MLP neurons of a small language model. Each row is named by its layer, matrix (gate and up: input weights) and neuron, and shows model dimensions 128-255. Each number is 500 + 25 x the weight over its row's rms, rounded and kept within 0 to 999. Numbers have three digits each. A neuron's up and down rows have the sign that makes its largest values positive.
A block is one neuron, or neurons of one layer that tend to fire together. After each block is what it responds to, as a language model described it from the Wikipedia text at the highest values.

L5.gate587:522486469495514474473498458495504485519513489505517487524542461464491472529472491477483478456527515493503537492498501479506482451470494499470516512469545526526529497533515504523507478486496511510507511512509477491534489481473505504412496500481456470509523442469456481491536442503460497494527518532498534485492495489497519448497498496491457525478488481562511532513525515560518557526472
L5.up587:510493474490521496507491495562478500496521482490461510519487522492485511492514492478506507529491501563500503475498492524514464491479539516514493498532516511515503462499525466539491457503496542426497526521494479478495484473518474491515473445547510492541478468486540514483488495506514525482511494527518508534503488503525525494482452535466523486500465488530527509490493497514485459502495
Description: Whole-number tokens in statistics tables and score grids, often followed by a decimal or dash, as in 6.8, 30.2, 6–1; weaker on word-completion pieces like spoke, cleared.

L4.gate162:492501502507496494505494427483525492486479476544502515496553521490458503468501511508534446515508486522504547491509500502495509496533476513543532446513516512498502503531463501498508508527489495500480495473516476489463493457529480489515488481548445501458523494515518489484527484484487507477511510544486515490534495515468536451517508494519483568451497506489486522490485453471472514498468
L4.up162:545450485491502511531506515491540509479497525475516506511485517517491491494541517477455531493552504463470473476498478518467479500537498532518508534508526490471514473511455491507519481503511475498536558492547570508488487534476504514503464444546470519480541510458472500538486484509509479505514481513531509501525459500499523514463506508473490548473446508514562518481499479521497508508542
L4.gate295:498502487502530510488471501478469476472478521521493508532512487510519499467482454500461514471552455504500497481483470507484506487518477498470484523535523500442504487472492485543524475496492521501465536510557501497482458493492522508476551522535514511529510504476472575488474454463461478530493544487520462505514492504476485465534532484503516488476500542511493506499517458476486465488554
L4.up295:439502506475499503555494523522500507482501500520514500529523488493532477495470496522508487456493501514517510489493476475572542472502522475518543480523516516436497541492538565545546471481530472444485477459497511528566491478489495519494472480507501507539450539502512534488492507473498498510500519461525476503527522510470519469501542506495478483484506549494491469486460500524462492512522
L4.gate321:491511488493576521492507535497499495480480480495498517508553486536552505495510485538492510475464513473504514478496515505490500522509530506508497524529484504547519481506495582554477477538498501482494515543468485472520450462426498518485507499492515522505488473535494484508472503519479505515484483495486475536500499489508491486501534471495473499482528492523534455499482466466486458496460
L4.up321:490507480469506508506513486557534464479526496471515463485460518513489483510554482498471519460472529528511512514527527499525551481487497475530510505514509496518506551417461489522526510488543532511475478492514520504494500515510449490483523508553478506507480520496504494518488504545499456526482483527517552524469522486498509475474472512498506517463496530465457523471513532517496509504517
L4.gate337:496528545497532458532492496495545492511498502489486482499524485480502487543495465532538489501508477485514524496506486513517444494496533500468452504484508517495516465525452494534477500506459503444486521478456524501473532513491498485490531498487463523475483551508517494491501494498505487472501485503477491507506488506504563508467526533516497467479526508468502505468535485511495504464472
L4.up337:491485502506508455478525507482545505502484509477519502492521507521524495495482482514541493492466486507516484462489492526439464497531507500499483484520523513462540472484450502493513547547509501472499516526470503516454489475455482513488533473493482521490523481522485545500498513512504455476528494490505496503521517501460488500481501490517495514451517550484518466474526492531497485522473
L4.gate413:475502502507493560559502486465489466507499509476488546517522484503489517457500509485470472503522444514541479465476486522484512555541502512512472476503517446478471485486548496487485476509482499472472508515509519489499475504485489527466503481513543498454516494481530497491492499480502485517522518508460511512492503477499540444491489509473482499502514499504521530482527555498506519536484
L4.up413:531469495482523533558514476470509529519534515538503505545508500524503497446511485508456485485518553544524500489496471531530516507549486512497491474489490461510487497503482492483516521471511515445478503464550499486545537489531486531573535496470498477493498526464497464472489476467507456512485473523509498480550489505545489516529503523480503521530491519497518550536475500514522476444511
L4.gate500:465475535497481522480489500540519498476483486494472520486506486484490540496538450483474514484526508509483533489489493486515536521518477469498503516517492524478492497543504466517477510470459531481542509467511505506456493506511534482491462489523472490445478454510514483507509483504478470517486461530528540561473519511497526510483551499506551502526455517504473528449504518515487541507466
L4.up500:534491433419527514489502506555497472469474517478492479492436465551519493503481509493512487456497501475526494508473513497488475512500487521491490522522511517517487501498511521488521500450483439489487512550490540475480506498515544517461482448487528514475505512517517471477471478476516493494516505522517481511516486505497478473518483505492488509500508518514498500492504536521488510533488
L4.gate519:528503491477525492534533482531530530463478501506505487496532509486483486480478508486504476467532509509509503472511500475484494531493463487469495502480533472499490491460454479487498512467472561523515505486489498483484500462488517480478497497455469504454508515525508508530483460479473479520518524512516519521497477416514534452499541454511520513477497547505529509484499496544486494519503
L4.up519:480527474461486465501516534515521470524487495484537470477502529482485528529492499532517506492481505506518479491495480478475508534509531480544505522555520510533503482549510492483483481490467491470520470505525524504505483467492540498454463496552545538527548485477492516510504463475484513479477476502519511514527505562478488473500531466514452451478493488495477515482505542485518497533541
L4.gate601:495523459505476463504471497458522463486474459478515501507529472457463496504546507485527537505475483532520459512511534474495503489493494497501498463487486531451535516511537472498483481524533490481492507509525512515476549513523510552487513519541468491477488480549474541521499495500548487462499519497466534514500530513482483510469501541521529501502530520527477534489518538514453502531528
L4.up601:501469479464467515528452516488476513530479496492487505519507479500476515485518524511488487501524518570472467553483506480509523538468488517498518477487511487515528479446497484510492488497500501493466457484473501464475481490495481454503526494488526496499517536500552493466495480552508483511524516441524527472511559530436492506469468490549507498476525490502506530507513489478523496505562
Description: Single digits and dashes filling cells of Wikipedia statistics tables, such as player appearance/goal columns, league standings, vote counts and percentages.

L6.gate40:514530503539523495493526489502492438465491493517535496488525492522496537476551515499514494500492501502496498473531551538491486496508498559531487470505536529472462501490467492523534537520475511497457539496462473499502509484507490502498432473503483515550490505446516490518501491504466457518476506539507499491538505482463501457479527497506492510504531536471521543463477493465514502457469
L6.up40:496517536516527477430499519522509475532507474517440498472524522539477503488501478468492487478503513467541501456479477534507509519501528512552559476470511508521471499478484494508532469519532545507508495521535454492571496513479484490500498521455497481475508504515491462475486479469547522495518500461477489529500490520480480521513481538471454537488485538478498502517468468461512474488477
L6.gate61:488473475505458530485503500489524519504484509510516472475460492526520519520506510543503505507500499521502486559510507507487531517499498433499496500452489490467462462464449468518509508532509487481470477489507522455479546536509531510459505490544483503496487530482533523533506502506476494512542509528493467507501491462497518527531548456460545500507502540487503531479494488556517513476549
L6.up61:500499528482488467495459521481488472495494484504497545512497495450539491497508480494477474492513477449490497516471505533513528474524464482509465504478498489500489515498489494476511492539503503473548529469512476482490532464478501502490508477471483484480561501441498535447526499496525505561524469507538505532545527494479495497550515534506524493475514498528487493505506504515492481475501
L6.gate62:518474498480488482483502484515462506508469528465551470533498506469506518539483507474521500520461491502477507493510470537503498522555486520517508486522510429488504524483465461492443459504522524485525510493505507502523490492459452522494493482457476515531495556514548497547475475509486488512489463526520495498463505465509540492479547486475529504494469527492510507491506467468471508542492
L6.up62:521497471477514489516550509514506515514494474525496517500481501513496495547510546512488516495504457518508533497482443472494464537482487523534505497446504513516498507480471428483533510450490479509514498500524519502509497435485460449490473483557519555511519539526523505526467565520501480531499488525502500464475525465485516508428498491470489513500525510485498551504496486489504500497495
L6.gate63:565490488471540493474512496516476454495513520495512490509469474482473429508486457503507512496516528507533495467488517541515496520492491523525500523487456491519480511469473500494526500484524543485494544511492503505493495533491502476530478477512552495485542541467478507493487503501504494468539461510552526500480535511488491500513492498494481503464492485523525512479470527466499481500487
L6.up63:498446498499520522464478509514480518517491496513484516506517478445529474493524518477515516483472479506514530493479496501537522500525526524512517490486524479496555498504454502579466490490491507503483490506495465541537481503517521518487477449442475499472515540496496504533492461501494459521517512527507507501475532497476519502500504485480459509553533505508500540492476482469426494488482
L6.gate138:506471512513554505490515553515507466542479505498485508476477495498485520485508495508468511510524490524544486497425503496502537512537497484489521511515522437463453539478500528488513536500525508487509480470505502482439506520517440492504486475509493505500498542496508474512489511471534430552506477487514468517511504463510493483466535500482523478492513494518509493506529506522532543494505
L6.up138:495503512484479499512498459465522533538492522464523521526476513491549498472523486513486541483476459503500449496551488490418501460506521501519515469530510508505479494509489512508495511456506519490486473476452550517471531500509508515506486479510526472515460508483547454475504517490515515550499503536464488491457471485469474504510538509501482479528473474505486498555526480507527507489487
L6.gate140:522505462543509485495480502483535499482484468437534495524483523529488508528465499525482469536479513497492511517516538483478479519515525495506491434487452515501470518452507526499531523513440509499484536461454507494494500498486502512515485466504473442541499499505551519481494491496489491513491502497528510484482471481498508460500491497517517505514521535536494517491552485525475463467519
L6.up140:522447518516462489528506528483509503480543472484539476525495493459500480514503511515509434490519556484524527501508506483506490542493536513491515509504521480516477507496452517482494553527499526474540547474543468540502474520508481517491496470511480523495501533517504510500499512499516482477499521538499463565477461467487495490492502544513487471521543498492519507512464490518487467513505
L6.gate410:507464459466477484529500462512454511495493480496494485531519490469534515493492466476550476511467481488490530508481441512522502507518482479475523489478494504511539483485518508553554487455474538481472514460513486518499505486517498513516508503510470500480466509504482463462511502510484511479522522510526520429467511501485506499538478505510465524511519522521481515538481513534511484482511
L6.up410:562509475514511499480508471500506482522503494490502523536540480471473490525484463510509514481448504542495492511532493531446506475515476490463496466508491488463521512530490464550480520461476473495526469466525529453509505490476515479485528536473483488555493522503503509499459429473504496518477465486493523491514483501521544476493455503480520545522459543539469508530478468498480510506495
L6.gate661:519474513535523507546465484474488494464545472506517477535492496485500491513572547490505500518487494509466466530548505511501519509489470524548495490496510484491458473504480485491478494455500523519436484524463469443495511471517506514506518485488503446537503521503495533488524471445534487517482479513485519483514531471480472486500465505458480486500558522464476527514471495465518498495529
L6.up661:489507493488520505503507440495509558497554501508479496483521518485494453534487505497527458485494501553482518537509485506504510509516513506519514526504529526546487518522472481524505468492470534528496504484496544529468529533491505457495498553483522486518497480486466563488503507508493459477511512478501543452504543496467486494519481504479553459454492501462480493487515495512489526539495
Description: First digit of a number after a space or separator in stat tables, election results, scores and coordinates, e.g. 1.3, 8,650, 4–6.

L5.gate164:507499468524536506492503488445542493513498493485455500502497490553474541504499489517494515480478509452507500463504492484480506459529502476488509509491499510468497486485481510500495518507505515523468456484526522505488500471484508483522481512495529488517486501525464530504430516510527463488505493465490524487478520513520553486525455511492462543499486528542492473470515503499481506534510
L5.up164:509479518481526465491485513510532487462531483500502513501552557485475518427498516508503508470479488504527493548520478502509502497533519492507478492488505513498526477505540528550517499524498449492480525465539494529506509488508478492525490479508505520492491496472465454495500460485504477503519488523472537481504523477518515470512498490499511498486510565505493511492490536507510471528450
Description: Mostly a standalone digit 0 in pipe-delimited stats tables or list values (e.g. | 0 |, 0.6%, L 0–2); sometimes a lone word-start fragment such as gr, p, cons.

L5.gate552:506469517471543484549501534508479512500516488469510557487494536493512504518543508466488496531492536525473481516484489471497515502515532537465477497516546503530527505506495501512497505496519535478491521514501504450510504477471474549481507493498466530473473486514511485512526508504498508542457473528518529493481493558477539521450517530518454541507491474481525489496445533506529500511534
L5.up552:505481470467483460501469510535511503476470490495500516518533491510463519513483507526522501529495517527504501455458476510507515544483461468441527502483486507471534506496484486489482522480452507500457494519495539529520502460499494499455452523476537530462510511461442513488510533484500553458541437490501480513464478531491505517468478465501475506505525515477536515489507542493542522524497
Description: Plural suffix tokens that end a noun split into pieces, mostly people or groups, such as -akers, -ators, -ages, and whole plurals like members, families.

L6.gate121:491506488491518492488500510505473505478492520499503510495514504530490539489529496488481476530473486529492499482509499520478561486525497508519486457530477515518507490509543533491491482545518562416483454464468508478439459542521543514497492489473482496533543488482480476469511470485518513498475499512524496508482486507510484533514503590506506449475541499478469519513472502478511520486495
L6.up121:487484453519522476489540465473483496527546502514524510489547478473511505542476444547503460515501468492514498482500450538482476494527479489507484505481522536512477463488509517492483501498535472555424461516469547517478521516511456492515476510494486486514512511532507446454508501509495449487495520529494516509496476546494498508504458478473544506512475482478497435521488499522569479511476
L6.gate239:491515500528503532519522540495495462487489501491490497449466473495509503466469490472480459442485492535520482479488520505526569543537481490497483499530475484542496493489454458512502467507475521505466458517520506529471508474503439544498520529531521505483505540490509485505513512514455477480458510500472493498519487458495480472504519492501517478469498487508534442472487484473518481530495
L6.up239:513481483478484556485519485543456525550493523488514537533490498553510515538481487499513493506457493547516490504482502526506476486513542474473478544505487506501531523481503483458519528523459555539496498522500482493493514509486470511494480532503513452533535499499500472515492489506512531507481483495532559512435510476510479497534532530550489529497482525499512490501456540504482484475496
L6.gate253:521511497516500485503507450549528481468480500510470507483484511502522543525444496526465471493487486517469480503473459521532528477537448501496481510497511490507513503480501511535494502480477480527482509510497492552510516540488495509502531497448486475464502534493491454454509462480524541510481428527477532462509530520508501491509488459500457508496476556506520506491474479513527561504546
L6.up253:526449457526481511513515549500506451477480460532530482505506474497472523524506499529479435522521513497491481505510475539517523490515485490504482516492470481494466521514507524457501547503492489516462480457448505532544466479515518494478532479546510501495503521497465514475457488535525519495455476518520499490509504503528508488524509516480495507502489512488503484495491462506459475520482
L6.gate353:499536531503476454493513484524484499495481499504489504528526495527487506484489508493496505515455500468532502502495502506539494542474476489500487478479507484523539485552486482505518515483521503434468503502511485487490527592513528461547483498527500559526481479515506553534495499550473503474489479505490489481475486461459517501527497528501462519476485503485503506550456522504502463471443
L6.up353:485509564467502515499512518503482528505495536526486511502504494471496527525489496517478463514529491513533480501550474541497511545468531479488472514520525484479521481522532457481511476469541508517515498507483501513503489497476555515510534475526463501500521482488490513480518478505502471490481459511487487507500459486462463496480502472540461549472436519509502480472484494501520524493489
L6.gate369:498511510495475468535471530541519502515539551527506517509504479493527494480502508513511460492504493493547484491446516497485474480542531537484513521499535558501518496491504477501479503480457565500487537499511445481506504507484477493504485502481498470480516527471489485530519496530509524542494477501454438517521527513524449512515505509471511490489529517464523512497499518524468476463507
L6.up369:476516459502501486544451470527463529475501495516523537477468579526526496522482505537461525484528477502497513500467483512505522524482496491558523502509500496499517483444494490481487505507480515492500520554496522522537512501474479458514512518521505516512466450505476455498503502489518489486527500508462505487445537515524482547471491513518512482499506485525503528530499505513473492530519
L6.gate436:493461511518494501489499505509508459558473506511461529502520476516497520551482478500482504492484541485538498498482487508480462490499496511482516532526499488465517485511499511463492465525487516502485527489473521496506555510501482507506504478465524490515549530488509488490469525508508453547434497498544486485476476486508473499496507522507477515506511492478522478502502476491506461499539
L6.up436:544541501488512490500517475479453496504518529547501498509496474538515535511501510519497520454489480469478500507497503518481487479491492469508527531490488446422483508504488520481490468532480492486497485506514520532479469472515473487556515498492485473503504448527512497503500519532541488485481448505527471510468484463539500501476476497533459484505500477507508488474489461492524464507491
L6.gate465:471486474500538518507446498482476481493524495496468466487511500485515487542516500516485466509484533523488515496541514516451535514470439479529529464512508515516519489509472511530480474481503522530469513492488488508549525549471431510495506496498530460498543472501503496516509507507495482482453470448504473543470480518524524506560516500494518517512518524512517499475529468499469466509489
L6.up465:505462495522512495510482490513505516511495504476561512485482464508495500509529481541448533495536466501480493499492509491501521576543513534494504515500520468512501504458523494502516521518476513484476480475477437510454504500499483467477491456520498519518508496492463557498472507487488470510506497468528479460470543505497470531466503502474486483542514519501550504542493496535499482516473
L6.gate634:493534509492513510472490514520482521562487481482518551516450480517492508496499501521496513481473538496513518452482508522502524496455462483465511493528497508462501476530497533534493484551516551505460482467513525512495482483484491518536496539479470502514499510518513483489525553493492495531490500473509496500457484485496516494523495517523540468486515544508481481502533495510465441441517
L6.up634:514549525466508511502528508516525527528489483508473508495468457466548498466487458541497457526523526511508495510516482557506511517498494504489501468461463504503516460494490518510473472532508482511496511468519536512546509500486542530547519497478502513468518518548472507503488473502510524482535513489499478505464493484518510468521501534517490475505513531470495470469490464499539422471539
Description: Opening fragment of a word or number split into pieces, often a lone G, g or K (g|ene, G|aming), or digits mid-number in tables and coordinates.

L4.gate179:474537468500463473489532510503482514485506458501488504465467526527507498512531467515498543505490433487471534511465535521495498505510541500509520530508515494470467504481479485471529502477473540481509510518544488496508480460510519465478489481493531514505512518539552478492521517522520503524495494543534489476512520486486500520519501457520491535517541494479493521510517477485451457507467
L4.up179:533417468440528488514483506483468489516474470480478501529524489534458492505541491521524499500501455488509561504516469523532495513457563532476534488530539490547499511484502507548488497544493560515473510491501520458479493530552497485518473499521517525503465492512497505488483504516458496540521512499493469510482519498455485494437533522484506505524485513508521510482499452499499515506461
L4.gate219:532450510522421519495507489518514591507529513484493474488480505517529556478518451519481520515481509475516459425511478471500492502470502519502492534492525495514483497487497520525522480510524490486495491516552497487479455470496522472506509515512505534505534477493507473470488481459507517557537434478481537482477541505489480497505497517526493500494478450540490512536475491515488506499484
L4.up219:517547492505473521508505492477470535504475507491464528553484489468492461503499502487505530501486528490502501477506478477518510491539497485552499523493531465506455515558458501509491493516529516451519533498495493541526504535557517481523489525492555503492510479483509493485481506542486504443472490484471521480506492542481503510492505473466505482520512464494485539511557468526479524507525
L4.gate323:472526520467507530526489517490532463466504519466506550468474463526524442480484504513487507514494526514473474482486502493487496496498481511503502434464487426528494508505509497482477510465480494529490495519493506526490494522521495482514511508485526554451516524513495483523543492458503469503486548482532541527550490486451495481494518499513530502514500522479521534578506516536449489495453
L4.up323:515519532519489556502504553490457507502477512485571501476509512499507509543535503480444534525510539504439523469504522487491535506477465508504525496466488509508520511543549486480491555517508453494521488465500476507464500507482514491517481528446528516516465498498525483462476478532481542546500517504477524516516503535530467537478479521486483496511494486458523488508500546485467524484497
L4.gate349:511512521524485515484545535527514475480495495524556513497493544489554475501488510511488485519488539443496518504510514526484486479493511496500479439516511506547502480514499449519462486467496504509481533488479531510493497516485479466507516509478492518496483539489499495540478498513473507523463446512531497498505494478552505466541512482519519494425518488483513504493484473473519494513476
L4.up349:476429495468524453509544507481529469515479482512520491471537536544449536485495494502477481504496524495518513484511488479502458500534502518468519472534528519518477498528501506464506450541473527515565486517474517519520506523530525515453525531517474521530496499515519540523469478476504515519485524495518457517486490459482486516482494512507542519518521443524485454517490480513530499522528
L4.gate376:528495480517518493474523493506502491520494486447493517529505473486468501518472486463498472479482517486487553472479529477511505480494501516477499473503501539520447490469502504498485515534550527480475491524516485460501506473530466452534513514484498549519512501518476505493510487505517464501460497488486461511517518457503479503486536488458487509491536514447518465513508492500506479501510
L4.up376:507497509487440511503529493537522489554487475508506530486474490480505491536504495489488535500490500491516489510499502472507528490503477481505495551486455501508493476513543496472507532518467512507463487489572465498528519553494461491467492519468510508511504529496517487507564548477536489456458405452493461489477491479511446472485526565486472467494474495479527450511465502539515523457489
L4.gate544:481503522518556533483551512502504495517502497501529501469489489559525484517522475464523489457453514455507520537480480504509516495518450518470507546450491485504514506498564500473435471516498529474492479494513526518487529474494458478472515476489543529476497504494512480474453493459506498435465491512515468539481509481535468497472494490526532497501483514515514454496549459525502489525537
L4.up544:497443509483495506518492497485530491499471522453543498505488517532476496513498530486507506504490513509489513484485491522506537525532502552464499521539472521511466509493490523487485491522489479443536518495515465493479494457495504544516475490489496502506478508473506544453492483481521505506471525490499454537536505521507561512504516497534574501488479490502516564510514447468513474497503
L4.gate609:488531493453491528509488495474464500517486532516472483515532470480518531511493551477468491478498475512502503496437507479506493466481477472465464525490496477515540556518467505533539534497494515532542502542503530493468525515504454489502539524489509506526525521495478533505502492496509442500472509503472472526501476504482447517479471528489492500516502500521484500475493491538505555513505
L4.up609:455542504508451517517515517473484494560472506518498512505493482489497553550485504517505485498514510479483517503497512526485493480488485464452529516430471512519538498517496502476548513452469513503464536452490511461529475518493486420492510547513529487511484469509499493483480489508528486549497474486509530521500501497495492506529483497557478461537500472502525520515466477494511455519500
L4.gate644:501541489533510513473494491527469466478496529466511472499491460511494475511514508514520482500500510514513531483531490514499470476471513510480515500490484539498474460461512506509513488518514522509533483510504526521515480536525511502452506474472478513505466525469489484475496540482500500495500440472509513511485504472495523502498497453508480545509484532515484559513477474524505498514530
L4.up644:465489503497500500499510496507476523523489478493517527484459449488489525520481495473547476502498537522484532502508494478503513419477498469492467498519492515562523473496481475503527509515510550481505466477496521486469489476499484549491538484490474484516445558526524504478458506507510543498480467470509519460473500525485509536469520487526489545516505542475541544502536510471466485473504
Description: Single capital letters G, F or C opening a proper name split into pieces, as in Goupy, Fusion, Croatia, Gaelic, or an abbreviation like GPS.

L6.gate115:530530524487512492543485555475502534508503512500518546528478499525479494500489517469504460508502495515535494516558484508463463514525462484514526485456507503520481541516503502504500452520532513501446482501460501515528537491509479526469493509499494453479509491470468478543512476482517484545511467491534576523503491525529483504530486502518471501509596448502518514491485491511541454532485
L6.up115:505513561497516458504517492488497500506503461550553505520461494472483509505491461491452518493492493471500505512520524538495526515483507519510510441530500503498480439508502510512495531514476503492543528515460491468526451476515515514469535518509518535526505521497471500490521485492505470515516488481531539499488535485515476457495514489512451489481502532447554481436511515493528503578506
L6.gate159:552485537471550469452506553478494497528509548481520485493485481541504545488489441508537514485458474492489478535546469509468473494467468518497481491519531489513550502493512473485516498523535486537463476485483536480486487484470480549495479469519481505508471498483519522516492481531538471479498535477554524510441491488502532485506506498508504501471515512496518532505525463506460474472505
L6.up159:482487486492519510518491500514495549456497536487504503502491478487522523510539509509507468503505458501538513510509510509523512516458447510494443498463514507508498510522524536545499492504475510505482525494478541480477491484512496510465473466517503485495501426461529507504475446491492524480499501520501492568483532499470523503530482458567502459495507479468545510467469504541490443477519
L6.gate265:466469486473476488465461503503539476510480507523484506495524506458504535494498513485486556458493539517519486499540499497524531493460488525507480474496534549489505486509490482528487484496491521506453478466509490513484513478468500469495491508543482518496460511444494473490508551517483501528457488500572451458464471495455497492465567488467468514484513491569533519531455529504525495490492
L6.up265:485509476509519514495466543497476530490546514525515541464547514494496547494531472533492459497499513502487488498480502526554484492504496546512440514477537512527503504467537471469473487494533507431481476470465486499483515502459522485459484491536468518486492479505459522466505504488518513523476503515538523460514511515539510512512486532473493517485450498516503488447471535460499538485499
L6.gate332:502491504451513530485498553479501522480492444517517527491514444502533519482476488465482521445502489507489463539518496516441474497524483504479482492497502468457550506538489515562473502502532532524531507510498509489516485455483465430480517521549500474520502495511505513545507454482504516482496501517525507467468519486509486497484512477499528517502462484524514500478453492527502471515509
L6.up332:471498492558512511505484526508484455485510553455505540500515479457485515534514522507503486445504457496525473500504470483499511435505511490480522480502480489535510487488488492505447525467544492479463474462543509491504499479519470515494500513496512530483512518494530468521554555531497518490517482519488495478476532529494475482496475476481511510523508517521528483459462468512521532551476
L6.gate500:474494525542549520487478489499523535514530463509498526486518519503458483463562530507538504467477517487496484483447540458494558491490515478511504489476513473477539489464512494499459480448542505519501517459493472503526469526511466492499496498488514502485481525452466559486532511499460506509550441474469512487518488472485526510514471513480484484494512473502520476496471523507520501520504
L6.up500:525509504547463525502489504522528505450488554495510540496512471458486492501509498480518457481490499531509463549473525512534463521519533549543493465494517509528535514486513523503463529493525470515503494504525500483505542495509472474537502483454529475481511490513502475511514496502497533447518450525510516501516541502511481471531449483474525497489488517506508459482500528492465526500499
L6.gate525:513463503470524528499482503507525473517473505506453507507549537492493486483519471483541497525498483499526488530524448498494541524515498527526498447481529490525514484459510505519506495486503539546471511498453470483483472470545487482527468501488478530462516490476504533443490481529485523522475494503530505457548516507494520494509481561515541502522502495504529536496465504514483538475502
L6.up525:562487505541469521500513480528493491508519495497489515509488522479507481508491504525510502486476468561515538519517496524532507485525483519480475507487522498527506529479518498505509524517507548503485504478462494527498489484518508474506543529483428485512507455469487567495537467495499516476539504473497524495512493512444526544512488442492471549496494482497455521441520512524547560504533
L6.gate606:481492481521482459515502470503528468480520503498467495534528532509475500461531474492511496463525491527506537476549500490468555499487501470508492473433526464488512470495480510487531504485560496514517508516457549503544487463477497469508449497502468517524520503471495512491489489459541532493495484534479532455548502537478489453477505510533530477510482492494526503495450536471522466488522
L6.up606:521518502498561515505529549457485496507513508504517504499510493517558522533504453482521463445521530515489468523553526537514489510498439484508505531504467514471521528498470500528479490517519488505534477499508531486522459505473476527511504493487519532502512485506478486506513493508488493460515448449541546509491488513494483479475470465549467507477468474528536469505493499529522473510504
L6.gate667:496481466536497483522479516457497510461474462502507480485503490513452516486518481558501562466448470505558496510522512492470523505481511501454485507523487474488488517526555505519518483509513484533511474481503463502494503488440512450487492490459479524519501491474503490522487511478535484502479520485551503515479528486505513485529527502505510417490531508443503496497475440522513490509508
L6.up667:515470558516484457446486539468495497524525487503534525504529514457537549472482475525445472493507485470522476489504533498531524528514524507481495549482539482467542484519494559470507484488541528483492500487519543507498470519463463521490459478482501505496479522478487513460484537475484474484482501448530540530503479471504500513541502517475489490483482493512508520481481535477523524512508
Description: Common nouns right after "the" that refer back to something already named in the passage, such as the pair, the college, the game, the album.